MLP neurons of a small language model. Each row is named by its layer, matrix (up: input weights) and neuron, and shows model dimensions 80-335. Each number is 500 + 50 x the weight over its row's rms, rounded and kept within 0 to 999. Numbers have three digits each.
After each neuron's rows, "fires on" lists the tokens most often at its 100 highest values on Wikipedia text that the model never trained on.

L2.up219:474497520718572464521458443584566516505559556490473448516536457629521484518464498466443485502421446497528503433496455558437511443514521516564582635545525476574523522538427534397564431463533481552493539581492496504486471470590540533436578505481560497503512526492468476502471519520510545416537527553591406524576523480523462439486488400440516530458438498530515513458549527435566507574521548477457535508477535530549539523482495508506640455645534487645457442474542441557521470535481455484556521525593433639540583461500573546542430525425398438465512517490531446479517516459442531432441639502495499473502471519512480498528499501464512451584562484505486489517545518489434534532540520400480490496503555545429515458487535457468582462527493484477509545507615467530588487513535523
fires on: "\n\n", " official", " member", "ver", " Democratic"

L8.up228:564460421506497569644394590432413443443408482469579564654488570420501509525512471450447450626455553482492463424555479510558532531538496561457501457485558387591491595499473508440559522479609525506513419531518414467506579433550549469420568518498470517476499457513522512543499578526534468487436496492482425496482473553517454493519424497496497518478547490433460618472491519535479547391517488569524491422552427579534592511498451474535458529562477500508500506456433553440450501466466501463492541465476572520461532415640502476415428589505485384522503495553418453481494489493460472460587591464487533432540545555389474569460438496516514574441528437430502532468449497526488564511431520492557537581480498532476519476484485443479438512511500456544473477449519523496548570512488559
fires on: "h", "ag", "s", "as", "w"

L8.up728:501496501569478514512601583554469484545490495476593434539504557513417429509476590573436577434493524438478472398579455506438529527524518555437557541474550441489506463431510390420489547455550487500393496548471492536512570465463479524512512416461522399564540531510503454520424496562491471448482514545548431455598451514368477490522540415557524495468462562428545466505516532479463592517498526519558511560490476444577567553520509447429530514570466463486532489590512460491548476511441533524496410447605452399521416483479525422499528508452474493510391522512509560566522484602560629511464541417576505424480561514429500474444533553531546495481510455539475508559536500623488457496568583518479518542399575392492410494575536476475504487522372439540547494412506423456492596485596500
fires on: "s", "a", "ams", "ag", "uter", "ah"

L2.up334:480559425524466487501488450463412460505596544529512482521514425536600530500433454419531536518487375462511557460478449496543541541476500540547410508479487446477614399549451447491579493497532430577464536444578482429569512474554547442494530487507455515462503503439547523492409483531556499548555442483506490565546553434546425438456485468534526445536532477468497522547541486530460583508468526525485565563534453433401496427467553561524506418595444467537576447551524525411527560423573502545548467539495445518477509545479421475541464555463468430501586438496464529506459487639491461517485497545464511439553583589460457536570384487493460578565487582462587587468442483482511597511568511431530490455445544460495469414467486474536622478385467469508476511458456417567461503498511453
fires on: "W", " species", " present", "Un", "ign", "There"

L5.up545:570465532602490574561467447557538569489552498469517581523543514478507450520470452475551476527548561467495532558528574501581504546501563473555437574494525502526557561469479488487532555533581603564545518533530474488549581543469481490560536523536540533603497458489511486480483543495533547542470513493496554551607491597452508522482557482540593504475537500472473411477548511516408555565415496544576526449528560470522540459522502508562489490532400488521372468443528542618458551494602533567537469478612496592486544543463566502467543462527493596609483558471530414470527484570374472510506418467587477468502482535583459567490551502496491523590558505450568517575479508492572580557481505467501523542551501533463388581459545452541490423499622499519479443546503606444601412501520464
fires on: "se", "ons", "anc", "te", " than", " between"

L3.up23:493489557471517487534417470489531594511504527496534556421565533652485435534583541535549528444474495472598518530519576521590432583504572496499558534537477478489609475574526535428416522559426613599533451570497558558514437474532536463556512524487470578478458458487591473488439508478481527500541475515444451500548560502513602493606540519511498501512481523463464475508532403497552379617542452492517510535535541487436559569524542513487533538562380501637399483561561540549522521548507456516615448456509525404546531537521459499473442465489551566424517493504461466521496516536518587476546507519545568584467556553499493556498550552450476477503513543470523549492441471495526539531561528439549493459521493568498548530436610536497550516519488573488501543589476513449533509535409409
fires on: "roy", " among", " whe", "ion", " medalist"

L3.up216:457449545485463524492534522403534526540571481461412546438564435537631505510549574597444431543430512512506526532389549488516489460488453559447504491482531513464574502478429465547470499439632529505580436539570356434526524538563494526475553498439487475550495570449417520564448471499539442565535414543636545419501499452436507518492533496468543432484468531509523521466503484542510534495503551488520423528512503498502512521539574588506516528570545505628472477479577451573456405505526446409537434492549434507533511569518551468494563486449467680464475452489463473507541481437521446533513565465522467569550483541557522470439480500494481537479481596557458629481595521472522407476469565532471481395470520490524489465461579435585563541501526488497435554540597435449501445486602468
fires on: "ene", " under", "es", " killed", "pts", " Bel"

L2.up190:419566465424442492472583431496446527590543484396489497577497435518498545464456512499507540501441628505460489509464486563472484531492508575499444459497414575570391463491504531532505469486544638548517516563418500533437588457530513625424539441550343425567504523511499503543476475520537523494571548573453497472537493473546387484447453438433479584454508468497552443484519511476460519641497465506563471584515495518490561554496380530508539495513520505495519576511526533381579490482647503426504595519484476459473570575595559460536429423506510523402560576516524610479472416511451501551620498374556480421459509483526516473504513510520510459518529527530489529506455536590561491469504486491410557563498633438511500482517458569525475548441385524440595479572565537493448487512471492
fires on: "0", " of", "ency", " from", "berg"

L5.up320:485567538371493492458453495544572441489549566557594439499486448525490596510572447448481447517595495480472462533453530481552492539504499573612480454490489550538575456510453486515505515561441435506481483541528507511516511465456487522391543429475507514465503510595387499477578352581544520519509407471566489460478453547528427521498548517587465453545499495401528497561414492612440475615574412475450444565545546611523524577537535487574578517467491496492532505556413425500601588510508435411525600481606484554502451536486420509540457489545544542513511523517567513483563517464543516515498555467428508468507436512599502574454495434563557515455523482488486457523461483501575497563493497503451507490518499488510530508459502523411463553554442524543556526510494579457619560507528525
fires on: "ination", " prop", "ference", "led", "nt", "ship"

L3.up249:460511478482439502381483412515477532536460527423493457355447524557518486494361441463398479549401473470508480429571497540518475406523469507528484413500468415587506435506449407470417576508502447602521484452563549491437496526416541488538493497496556503491429431457488524543534466523454538603510476500363459494589487495501478513495442545452435528450420468500457432455517386467502504512463466447513499533552552489475449546438414447427596510421428523575479452537435464495513430387528455445507464576510487348446517379489533456426481538577474461429488482522490457493491557530485500436563464495521430511523607452491544442506424437588499376484442503532552545478573475473507488560508509444543458499486530362434548376540510463509482463523436546456481433386486525460473503515392455
fires on: "pp", "ense", "ics", "ales", " Aust", " How"

L2.up475:463529508478509461629565489459526552519569491456512520546507565525475552500619466525505562543545511571452548523458506417544452452527507482482468478503529531510503622566490472620484620489430532527447485555508571580412487504498468520474549425547520501481460485410627501514512436523531439427510519540532482470491579444499432506474440514488500509497461476577468578483394507425512488471485458527443497494570530507546507531506463445493596541617409465637602570526504529548525539553537545550420553466454530543512514547554516498492472562609435517521447468653565497526488510446457494485498473526557523530479423533485466502462434541442538556537587446529517468552528566442542604501575484519487559615534522567522519510535574574471498546514492589515541520549582477509449448570528495
fires on: " th", " out", " cer", " eff", " fail"

L5.up598:470546468506549529507572487476536524534534461566494471504597519541499413526422435530491618572415570475479501512459546520561511556422507522512527500523480474486468442506462502476489471564548506504513510478535485511509467441573535450559430448505503489572514475529545523506484548526575465570455617545564479587478479507505541482534435527494423477464442607590553525476531445469559495452505537540538455542597536437457547422503452514550516539520465478527411442612541530461543549455393532442553473558525457570525525525499482472569526467509501518482532464509469539449495546529568439526425490498559488506429580506557494428499473524493531493570574402533592482537634552494499535486508457509519463525453545560410541439451538448608534553500504490420503477503571393360474505436485487
fires on: " but", " then", " However", "ctor", " until", " moved"

L5.up890:420558563565485453516415489491437466557522510579503464470521436556539567494519458486492464447499446388440532520465512470582553495446499520457528522463606495500551524470566434465492481553409479491465479570494507514448393642487451467550500427488423534417545592493439553445470541572518500443493525448519429485423525512492459464500481459541447456522451501420502504494507538441527451611555453450427502483429462547528470611427455452481473458469456500474555482482443512479584525510508441423472504429517538517473431510497413481527478404503575397519405536551582564470544403366486516454603614483514465436436537498554501555567475440486502585491463516452477457477512482449533475503487512624401485536530579399503571541495405504474527609520397579514480581449436455591557514444580547
fires on: " that", "es", "cted", "ough", "iz", "ations"

L5.up510:466456494598512555567483506409468427498484485493529477503492438453472588454546461560561591470498501472562541457411422500459637404406493563505518587539515517521530462475440520503515508468463463381541472544538504534449649525467414406445580427534499446545520551457581441504450563534425565469459510495533570463509530492536468520480493389534522467515504501472517454473569483521536523584496583465483446471549394480496469529522515508535511472514493604496540496550520544439497459501559492511542525548417466477549444504495517453571459458560471412511471620594532485473478516550491447445404499548540487443481497458496464590484454550360509415473552479491447581373572523572594489576520563512462509436464532598378536485509560451549500468558467439532564587526415519520523472502579475
fires on: " |", "ia", "'s", "ated", " from"

L5.up400:528450585576488501481449486621486512450604567519480533594488460563479471479534440566525506519593497468492492494509535454534474467464547446539483530494585558550618430482451523497522550527553590470490451513457562554505486449544463427490493531503526559442483518501552531445563600520495460437533531478507508432554437543503535521479574434533457482542451485426489443537593511504444581582457511487594537402499512500528511464537539511550506526525412510414535422413453449540533492549526497518544414532578520485500479510437520499493461518514540534561490550482518530515506495509465504441585514483559479534452464551567478606526514489525496453551544524467518433491465485489600521621491545535517615567563507500475518558535445466470500491393523573467555435523537573505628470487495499
fires on: " on", "ued", "te", " upon", " det", "ces"

L3.up487:452567490497495474417481451497520544486502582494504488418558474640579518489513560438561474528455514476495488507576526492486522606480502502504503496556470435513627454557468476479470556551490521561617515581478561582521512513518556533537446461528579535536428489540550490553539407448503555468505477532393540556559554551480433460538439616500510501513583387450457468490502564542514488496483463516493533538552519460546525528500549514502620415538427485570483488569436518556520512444592464537567464392467565410521473466518501499496423491469499541471470521503416436562570476530525479519615476499614514567542578571466548492495489418512547439501442528530561610497508491542547613592561479453510470503425482491457577461549549530485559474473515537524525487516433549474528532532455485
fires on: " while", "roy", "sh", "known", " Republic", " whe"

L2.up881:562475530522480538524584486505543466499540508487527495525528518562536549531524460516479631599556521479568540574475503521597528502523521495522467538488551566540523523537580517498575562499491495531541534538527466507500522573436467529448510497534538508463557581425505547483521583506520551491569449514523565498479560415546481532523478514488567525557536545560587555504544567527477530457427564533502517442563604491588502497515519485525469503515484424554471571432443452433570621559548583539435483501431539465493555535540592500497536560641451467538527456604633595553543568481477535487547515555492502512540457563540535490535419501455480552517538481450520572493478543491497607573561459449455487534541542508533504534508477601528518513560497521534545563517448514594582540505591521
fires on: " cer", " cent", " out", " spe", " lim", " elect"

L2.up269:495529513364507524491530501545556544512496557505426528553505466547527589576615506531499475557499520456506522500568498438456495576436555505457430508466479458521512554574582579390517505423481630498606508427473539495424534508559527543700425511511591542453543479497595514526514496444511508552485497514496505538476526492539533493510464574506452484398501545538457505530453425516548516560480517561446564523502458549513520476476506549563505555390577495597407523493535566516489429573508481455497480470423718549548516551556512428518538521554408516548472499543566570544542593534548468549585460469475540533543550541495507455480554462561619482534424423589449523591544459541527486539493474499472558532554472470465581483522496407456526477506447473544460517552458519528559541543463570
fires on: "v", " as", "ience", "ability", "ict", " fav"

L2.up1034:483475425554530480515496498516569517436554527506482473508508532529507509461403547539457574523501565539433529577535568425463514505531527522536531506511606455487448499474368530572521432500571438530507468457472508501516390571480393426512493558526457453541519459458537532503495501512588478456350400476419485534557525625455554535391547522565570534495552551580484538496611486537516408460495517513428476466346493490458502457491476502564457488509517462529470525540549503519544494503538514501527410422570523409466440495470521569524567548475489527466468440483476510480521498423585555457502493526377479535476457474484541484441508537434501485514449547524478478561604546438476490455427462544491458413425487497570446456528421468448545533479457402543546505558443615501548620498500482
fires on: " He", " |", " member", ";", " his"

L3.up447:473516423510421478429540463461495623473508494516455579472509387539539479533436569525566326489491442563443460489459516531459465490523528505498447519524532544488467538504462569572475538504527558482579508478531556471476412460523458571512571468501445532565519463474524505575492555517531430508493560512581423542586459482549484500504509524508415523520452523526276478582441377417504552516465420473535444515462464515400541512490569530503474462588505485470591466512522756408544412460555471439518479418470439584464512477501440505476457525494510522480482509524314547452487534572508417457517589525493473490522570551528514573526409454501432562484466437481417465548469497490505352451468500497471502464527436466478462503470556465605534530486513495555503470504440481498450423518535408
fires on: " club", "hel", "urs", "ible", " school", "um"

L5.up498:529441508517453448539534517466481465463561554557470529480498532511599485480442513490451616516468457444440633471467590456499465498593539490475509480547476496536436559568482548519487481486558509494549497517474462520555425443461471505459502533453533473502500481496446484504489501504619506440435462412544527481569492545517464524490485549457486584457439523591464485480466544563451489486534607493529493532425537482460512503454512524537515553547548538558464505516481488548430440452465565494535453372581523467466485436443520453437481534394527511399543406467575538527422509428432479494464471520440452501424442488509431499471459495502506514527609492491439452513657528531404529516522499529354493442463527486450544484549482428461480488483461564476481485452508578517510557543552544
fires on: " |", " that", " finished", " He", " his"

L2.up112:531513431587507484443492495458522464523547525537528514460567506463485585537570491494462538507533516558514517587415431582430518554491519530546521560471571481461569558527566533552521476498569519580479561587431498526612583390514534513510406571530478482507495521479454509536524522534528675468500547512509567489479500563525609558517507456535569484465537533612617519571554507564461539558462513491564520419521472454548528493504554526539474469455516425488448507501517490529516631574561456597477548456543499520502415515542526591484490575522506511503456531465544466512620528426578444465469497497449521564506615421464527495495636551503452522568547501528586532484487510521475499596469475561507472428473466585536540568474517401457466545455543406505524559519450544557576503493488553
fires on: " car", "ives", "alt", " cond", " La", "ources"

L3.up751:440531488514522539614499439515454627531527552470423399586437559519515557551526544479467467572495466547448507461461560584494550557532543493568497514491559506552465588577424417577588552526546547498517467449538524506538527439537493495462387437554672526524539471487572550552555490575558391513450482538499509540532438502454425466531482522523497474565537484513410554497464501437503460433479550560578562614496514511518488581452452531457555527523573443591515489439593602431457381449527378482504457513502456474523456586517531504571491556509523542457547474520502523491535502558555424477482577491589505513593531506497550599490480431585478480586503506534547514543471604530490509456441530554548503516449476500440570517512592603497470595523532536554505369490480393452425459566573470
fires on: "on", "ability", " mon", "pts", " ext", "earch"

L3.up693:440510443527454454507474594472504328584506501489427514533528552464507522426477469448392527465525418493516462527509441465517487526547496510529496457497511513503492498532516501489507626504472500590517499463502547490521457604508522506515560511477459455544609440530468493523457498577533638451497517536410570481565433518518460515532473484540498508448444575497560566473484517396524462563457478377558516501471438540498458499485501412465518409539560524487420514509555552565414570512473513505553513606472376599448530518607454448469481540575446540523490529468434564508501490381499530543518528494522555545492519505496508568384526523424488502473543553487484490541510440501494443473432490511445568517517481541459468556501507474571559545458464400483554483525455512537483529530596424
fires on: " ", " ;", "."

L3.up238:451509504444562446484518554428430559577499463501454528492506454472514544499469488487566530476492462365493553490502590516561430419483522572520450489483578491602524458485467517439485578527451492533497510558496482547443462611502526489488450468565444484514506503524514340591533487436618535462523586614570472469578419493439575502495560379449428460425464478565434530503496530498389495513498532510488490523508465440489549524428539396517452469523492542453574465426488492509461504492500526428389441493485486495556555461515456525512421440508399446397487528588464476506464506433487536525518510562477554485483503434543461499515469471399536412498490452481522541388524533481513454566543518458516489473522574534475498634530491515461493560566443485417515495520457591489534505472523558
fires on: ".", "\".", ")."

L5.up922:513544484470549551509422522536481658463463505490527451530442469556376558481452534590542455505532541454545444527464596493517500556432541498497401556400552501520677539552463520484580492568398552492562543535568475489555635390452583539575500496518511464593500452482488492493521467517529461503469430507440417447453482501506540534568476538560526443483461551427525486507477494498465553538465521556428541496521553553562610441632587416567496467560477492477444488469504509603545531538566421438533530542516525528497546484484577459555549402534485635530564523420523441514422484480480482520520452532467507460573477475553453619501568513540508575498534465517394434526496523510554476452467498408435481504471488469426413587495543552504542473512538422454548438576501557433554532511605434
fires on: "5", "ro", "un", " had", "ear"

L2.up391:561439555589523531463420484424465449535574559530506466501487441557499467583581527519506514544545491386505561481533499525553545625480467523497538556492474479598440460489489520534477463544507511509495506658470488473568455508475528504524563458554549488526502521518380505518387444513537585454560379397469500517485553501501584501525497399525566418435554522478549581429603505480400507466520552560537546557523563487580572518546491519450524459535526539656428438558501515528444515534518446441548442506438377449508441455424580517613516484533521521478530453461415512500478423441498618477497454544493536488480479556430503619515439489453484538487500540481625674469520456529547539452510512467458524386576508448557466479464589538508550563612583545458451600491409458439519505506511474
fires on: "and", " Land", " may", " Battle", "ild", " red"

L2.up518:553513416488533470495568493458451520464451464545570448474568536574512513471451461475487540492533477521526435495435456537533452422532490501513462448531538551488581618471434475442529535470533505527448626442505492481513551513494455503371527572445501466504536546544525506514536461517482609459441552556563530486458566448589490468511451529426577566633419445471592543566547515526506479518520460619508511471446560525568472467474505433482417510625452509502505484432453363500435631508532607573478526438560478513574522535546454568421506491501498517500540444517518557551529517435478380466508678492463526483559493452469466442534467613409456565520604509492464545436478579545440545568573534420494505570522479530529435496510469613519557450521462423506523573471485527514528538544559538
fires on: "ult", "ground", "ense", " requ", " full"

L3.up969:477561465543558426428511515474519478524569454494538486487402486505570502531444467481520545502477606430498600422518471471516463582554525543464449559462516482533523464494551517502583597525460515499385475529389556529423458553574481465427420459476469532500460498495591410517489437391570508444401467531552411476532507435506615491492501381493459498458454591527506499475484568539488448486507555497501526554417543461509542512478523448584474555505496494526531529471427489492537518450618487508493444403570540486504527443486488565531526441462489472547500484550457489506532496557501499518478563448379547479505509415497463481528455521484526378440460420459418534407537494460512527550576470582543547506520564462395598554590534473509452461531431434491442535481419602543477542372501495
fires on: ".", "A", "\".", ".\"", "D"

L3.up401:465555497479498509454595458506483592472537509489544559440516459512584584491449550515609415565461432520400463539512522536419508484511448519491431499507471539497616567472495505437488556426528453604675510524399495527487585552521471544481475517482495492483568438550455519557509461593557454565407507536456477494532440503387472507531500509429452513525584481455450516472490365523474526486522477432497462562444478474499496436443501521528512487552587489517518470420517584514509506435500439488514548487590433453503530506618462491513532545496490477458528491526462561527578478558622351372592470531467458442617498399472543548579455444487499535415398536598544594522466428523471490499428521591557543433343543466487509416504470564427470508517490490465476434529431390497474529445517452
fires on: "ire", "ure", " what", "ove", "akes", "ion"

L3.up1019:489448563523493499507493542481494501498501463476524536495499497502517476488517405519362566535637544394558427500454545495560512533546521565484460553499521477408491524461583536487595541470468462534484503509476510428482455560489520549423460539469521480481518433490525532573516486464483571532555469496510561490501517570458400500534432442484486493474564463449509495438502524466504481632488483466532480533392396567547566570579435490556528384554577478543479536518480515490515404503550482483475499542503413491505539598477473531483528509484387484521492541501427588483484523520453540432474367495517514515516514542473563478404523591410500561494524518502473555456480567522515555485434518512527439561479563412475461417504453442558585519515395438545527510553514521504489515520447504
fires on: ".", " ", "4", "ions", "5"

L8.up242:472505533508506491602499503486433410551537543495549470523488589448566495528510452439450502541537558504496486510519519473642522534495514529563492462442469454494517519587613477536481533525636544494591487473498531479516480424560517385435441507541515442474529409495577507512508495527555511409645515572543452549503528463532487494447546472568542468500408487513472500525462578507509515533526428514479521445449499472544563470411534497517430412534468548565475550465441520438575479406664518485457521510535468478512586378424467480497439483433455388512484551537497509543455477467440500454430486481421507466517466424527469473472410544478485517486548316495516490520593436449497507536358519432431500502538450482409567402508529475412609507552515513431496480543552505540510469547553462
fires on: "z", "ra", "iqu", ")", " as"

L2.up159:478506496423461549568528463449548473418432526521468542480541506532490431495454479537542464470546442480488466401543537527500468406502500514514458521551499537518429445474499521537485542530490556510502470445525572541440446547371449470413549498472428556495512544519498454533494535492489585616553508509494537467570544474562554480611431491508466478531508441482450500497544465525529552563533436519463442545430552549423493539524504508449468546462507502525495507514544529501526490500414569489453449478518401511616532434497484434500493477536632540483629529519384576522462551550536612365496597568465468431460443554542502507490364494533460554492567461471580590473444481509490530494478563429588523502399517460539475449538496547548611421510554501543512514475470563476547510555470486
fires on: "se", " former", " past", "aching", "au", " known"

L3.up744:448569462511589471532539535452528539472507500507503515551385479475487569484400439485499600487448475434446619410440529521535531457577514552501565452523564489605477520486464545472495529475558525472493496467398457585494441522511513439482478469544536491501479386545489426545519446511481511496460516543498502422514467431458485509428513392530462502416438464544514490514458586515479505547516537461515501618454549490525515611426506439529462584510509558479519533389470499514569446467565538462515522468577503536475522460473463462428411498380443458577506561640520546522435570514443478502514593474383502383510511405526500493466427558427485442486576491485521453503564489514560507558495483537553529446544563462453457572478503447520535485498459540461434530444427469504593536503496416
fires on: ".", "rough"

L2.up1023:463503568523589503640527493491502525528563450512527528521587430537397473564607520452510564510520486471438525547421489504446429583526483532497509568420438516501474556470519493480525404474521513476444467603512494455504426481508463449472494521502558511523435507454518526494432517569556502346445483478482479555505478529463580534559446457495511439488543510518522558473486498471519551564451507500504523573529478451457564483453462422519520521508487465524472490458516519582556500535467491511533552569503522473533467533477536472527485445480504471490550522560433470429373504471456594502499392586420561437398398556485496512493520475460498574495611501455518496562492461532504481421452493484514500411559497573552438564493570498360565510531519522501467454474480433492483457381571563
fires on: " vis", "cess", "aper", "nam", "rain", "on"

L5.up458:526559458617452467541499533505541524470544492486454437482556508494494514472523461526440493520449523523547439484541522429520626478510526484486581552554561489468510474490504422524502495510527536442533550495524490472542551528509512468439447439485471420502554445577502438565537442484654525387457498527510446420570480504527437586599437371528534468522393585507499470548438515570397512518558506467496511561531411400502589550519559461562520493457582534513531476488491549435528462441490527480511473582510522470477449519527518509482438534562525498402465608581555496528426476577517553353505530515553457402483462450454464522492506445392515508502440489423434466422505453550574428502482504614514512520456620524465396457581512461488380516489461491560507582533503462496562473598490512
fires on: "a", "al", "am", "s"

L3.up396:427574465430489451539438512436481448548593590481448441435446488503520503539527520550502480488453456571537578547499492504547483418529501491374522505505576472495528540542478460661438523425505496483478441577543484546521502487543499453458466448492626509515492514515608520549542506405465455508583560482587495462518538549426448469561426507481612455511479498542446448519499499482507470522521516490586517498548499482479479447466503536490487480533382509660513487455446539477527482502547468429449441490509493408497525482491436494493506524481539522459472403551472530532489522522530483488563533552579470514500514525558543454583406471519618546518542549488468472462500556470542496496561531553514469525492478489452519525510530480602451553415503514530465646472547438512449431624449485
fires on: " under", " Battle", " turn", "ollowing", " Ann"

L2.up962:587559584525468505466354524455442503566547546536437526509553526524525433539515552533550476462493466403564491414482558536532430505510490510431470488495449480464485436525492526478486479523506583494611533544488525465473501573487534467562642512482470522470529426489439466511378447445502578579561419464453526546573512540553539498467481430503546380453545495375585486466567475500412547493491541518454577530479508527461476563554529476517527462508565514543493470546621452611464491463496382398517509484521459501516448521510470511625476447464566555477544445384434538502434481491475627466510554527425544420468461532479442520502556433508501514427483508522511604425454491592495484420425500399532525374556481449511439408451456504480540522485583549531504563546415537479586518517452506
fires on: "osed", "ith", "outh", " rather"

L2.up221:376587477414504512502610452492514400439448491447509480497453521447415570520437499552545410470524444540482555523494509440407563414556493482498468410538437538494553441577461432567489522502435384513420421569498455522398384528467452560458525482506420540451395555475490397559542453486476444529595473490526500496470481440557367488581473515480463514428537465591486542507426417462402521420462420471497420457526526355457486462441478484464530559598523541466502483577421525527544521501491536456440527462584495559513496475541407410459458512507536478598531504569444510523393479497513536455476482555509408458462441488526457617426449561473459535460499457426484535497468533381504438530522514524481451419478485494545499447476480518539417557456560527461426511490519494480404442518508477
fires on: "ij", "esc", "per", "ached", " outside"

L2.up868:471464521569580488479436577505458579592527449537603493467535448480451469507529499467493442517509511518563482568449427552496531565449496497611561541480450477569540551496429506465448410508503450498455502528488446461638472490482524494486536558552470487576439524561492500494477477584557515502454481488533479504505414589501641487535554472587448477519519543529608492520630497547434540549499475463543485503521564546520485542574480496461550505456526454563432473470489579606490578467497516506448515590566465607547495444430417558473572394579511475510596528517431526387430489410524537455437503493489508445466534565513487450567660560519471487485471478470484474524518447567540436483460518570436491454530489544524463564505568481394595540599533495531524462456476537467457530474453491
fires on: "ung", "orn", "rick", "ings"

L2.up701:448540424545478479393477452390485474511484587497558494432447512535596628517491480501527510449525435573444453535528380450427503468500499527500548439464493497427619377456471493461529521470463464544561560494411509510489541456625463509491497477510421493491450466586558521477504468544482513514396512542533581455456514498388467450466463563479449524588535468499533519512534516486590512488490435470466536467511413508528505428465547557511388475529420531546579431472564511492556571519510548556511538468479532443514497433552446482486384536459492411394514463477455576579560532525542394505555471582490544506521549392424520532589386461430568567518459492498462438464480501555532484476539485566534485626408547453504452435463476496468503465434462415534517449438493469532564591493482545
fires on: "ure", "ous", "Career", "ire", "itive", "idd"

L2.up616:530516493708520506551425508507441436485530514537468452524494447606535477574515497463509531491536497470490550443488507565421440495487498525503618558475488477544469483443396498484582392536486541529493542630454477433505420532661528574515527521507526550587419468530457492518435409587569564403468448434496521510457543518561479499502530420483552453476502490547550607424503493450545420573540549541462563512531441556552468488525482469486562420536514513553480442448496467577463485505482516490534518502542524561498481415513520497545514489428471518441533465486388450489460428425437509452444527598528555458453445607443463528539481479447469512540521485489552546466489483500508492449494486470564472438569498501538451491432591514435612545499590534562462526524528469421483609474520546
fires on: "and", " vis", "osition"

L2.up325:510460528511491465520520533452605389460399441447611530432389503500604492525562488532480543518458480615521476474451522542429522510468486499461570510498461493528497524545552552533538552504551433558514470480564532531481530499535455469525431517504423524443442500528617500462563523475468478552485604487556535492571514470528568522506464489527472461582499571617516570429521534455538409482489457535437581507449504510534542551511554516503518569403417578517518542461431514513545518471512559512440454466559598473497533459494458584384551563544568484486432504553455565549461586424538481532534449566597532509495527477471485532537460565496542479535485478472519485544428546463513561566465569532576590562399508552508500559444515552587564470511548544530501579504526531537526523503553517
fires on: "ase", "ason", " key", "play", "ien", " primary"

L3.up476:467418466428504524411474501432455595532564467504452526515557481583601387508533530558540437448393492453407538534423507519524479525442502512440537515553562454441466531512504506475418523471483536485607551509535501477479504566539517515508475483449592462561525457553432458514447535552501440512545457537460468513445444561450447509500489474452466525473565405479396455477498408491496455499458430470527404502458523447473536519545502512450556453597499567446498453533516566500411425439513363430561440454456456475454495528466444472478557448451593518425434457511469471488485432588484419508516525478574443532614549509501524487410584434456497419483448478477405494462543455515469419459476487540393466467545534542490513479466524437464566428423534499569532473539515479320477465490450364
fires on: "es", "eck", "ich", "ourse", "ks", "pts"

L2.up81:502395487491499467469486504510512482348491451492481458519463554450576462530526449504475536538516536492486500490409455437485472531515524509483580554499504444527460472519412415583451477604544538548572553560503454587467533469447434400445574467515429445486435492484470527507456472561525430510485529462434485544508551511563516487486528480467547546483505488467532509487578523629534486508435508481524482526528539449458489459512508512577416518566463521554558538456494554488500537463639430569529454545614421457507392525518559496422466405480473525541569430547584487483536480532471650520499533512404444515407455387461509514531457422555523488512524538477434489507495482508448571496518503562476452413406572505453581540454516501531445565477476403483500518533456576484612492539537513
fires on: " |", " same", ";", " and", " Indian"

L2.up271:397544496425533591470521574483518480555483449371539533545495429500537467476442482522490473476533615483498579506522550483544516512563521554521477496477410609530522516588464492545474452481576503637504510438431550438455506506555492523480619492433449440555571505555389479516517436553491572483574505492489541488507459461618433505469423447494515422457458568552518454499541488489456494627484555466522453499516526487431554488419440431502508420518565530505445528526468519432491519495556469447503509532517473505515500545591541527476439387483464473475527613568495672547540503502449508538681481455556452473387494380432475485518491482501435409507532448531446563518434484542540520572463511478443588547447509521448581546493418525549423481396471495471449442568532471581397520500506482
fires on: " from", "2", "aving", "iving", "0"

L5.up1003:519460573624460533579462428580511544512506486457467538595483498503522451491489457486528486469547509495481487500568621497600476478467532450521475549450574551569513532471488466558638514505558653551561494551561491500514549505476498446534571537446535508549538516451508458462410534512566495572483538476468494523559572516468510507559531419486601406502491513471518429462544499460511503555450552578585665484519604485543606557521545512602551471549387479513424469443548564671484540508583519518525443496599519491473534506457559541487556479528493570565507538468497422465499524541389527510530493534563432469487465464609445548543542471503470501584492517429570510523533530477601563540462480412509563497563525532476416554453550408551478471490554515479498416547556555471622455508526489
fires on: "se", " show", " than", "te", " det"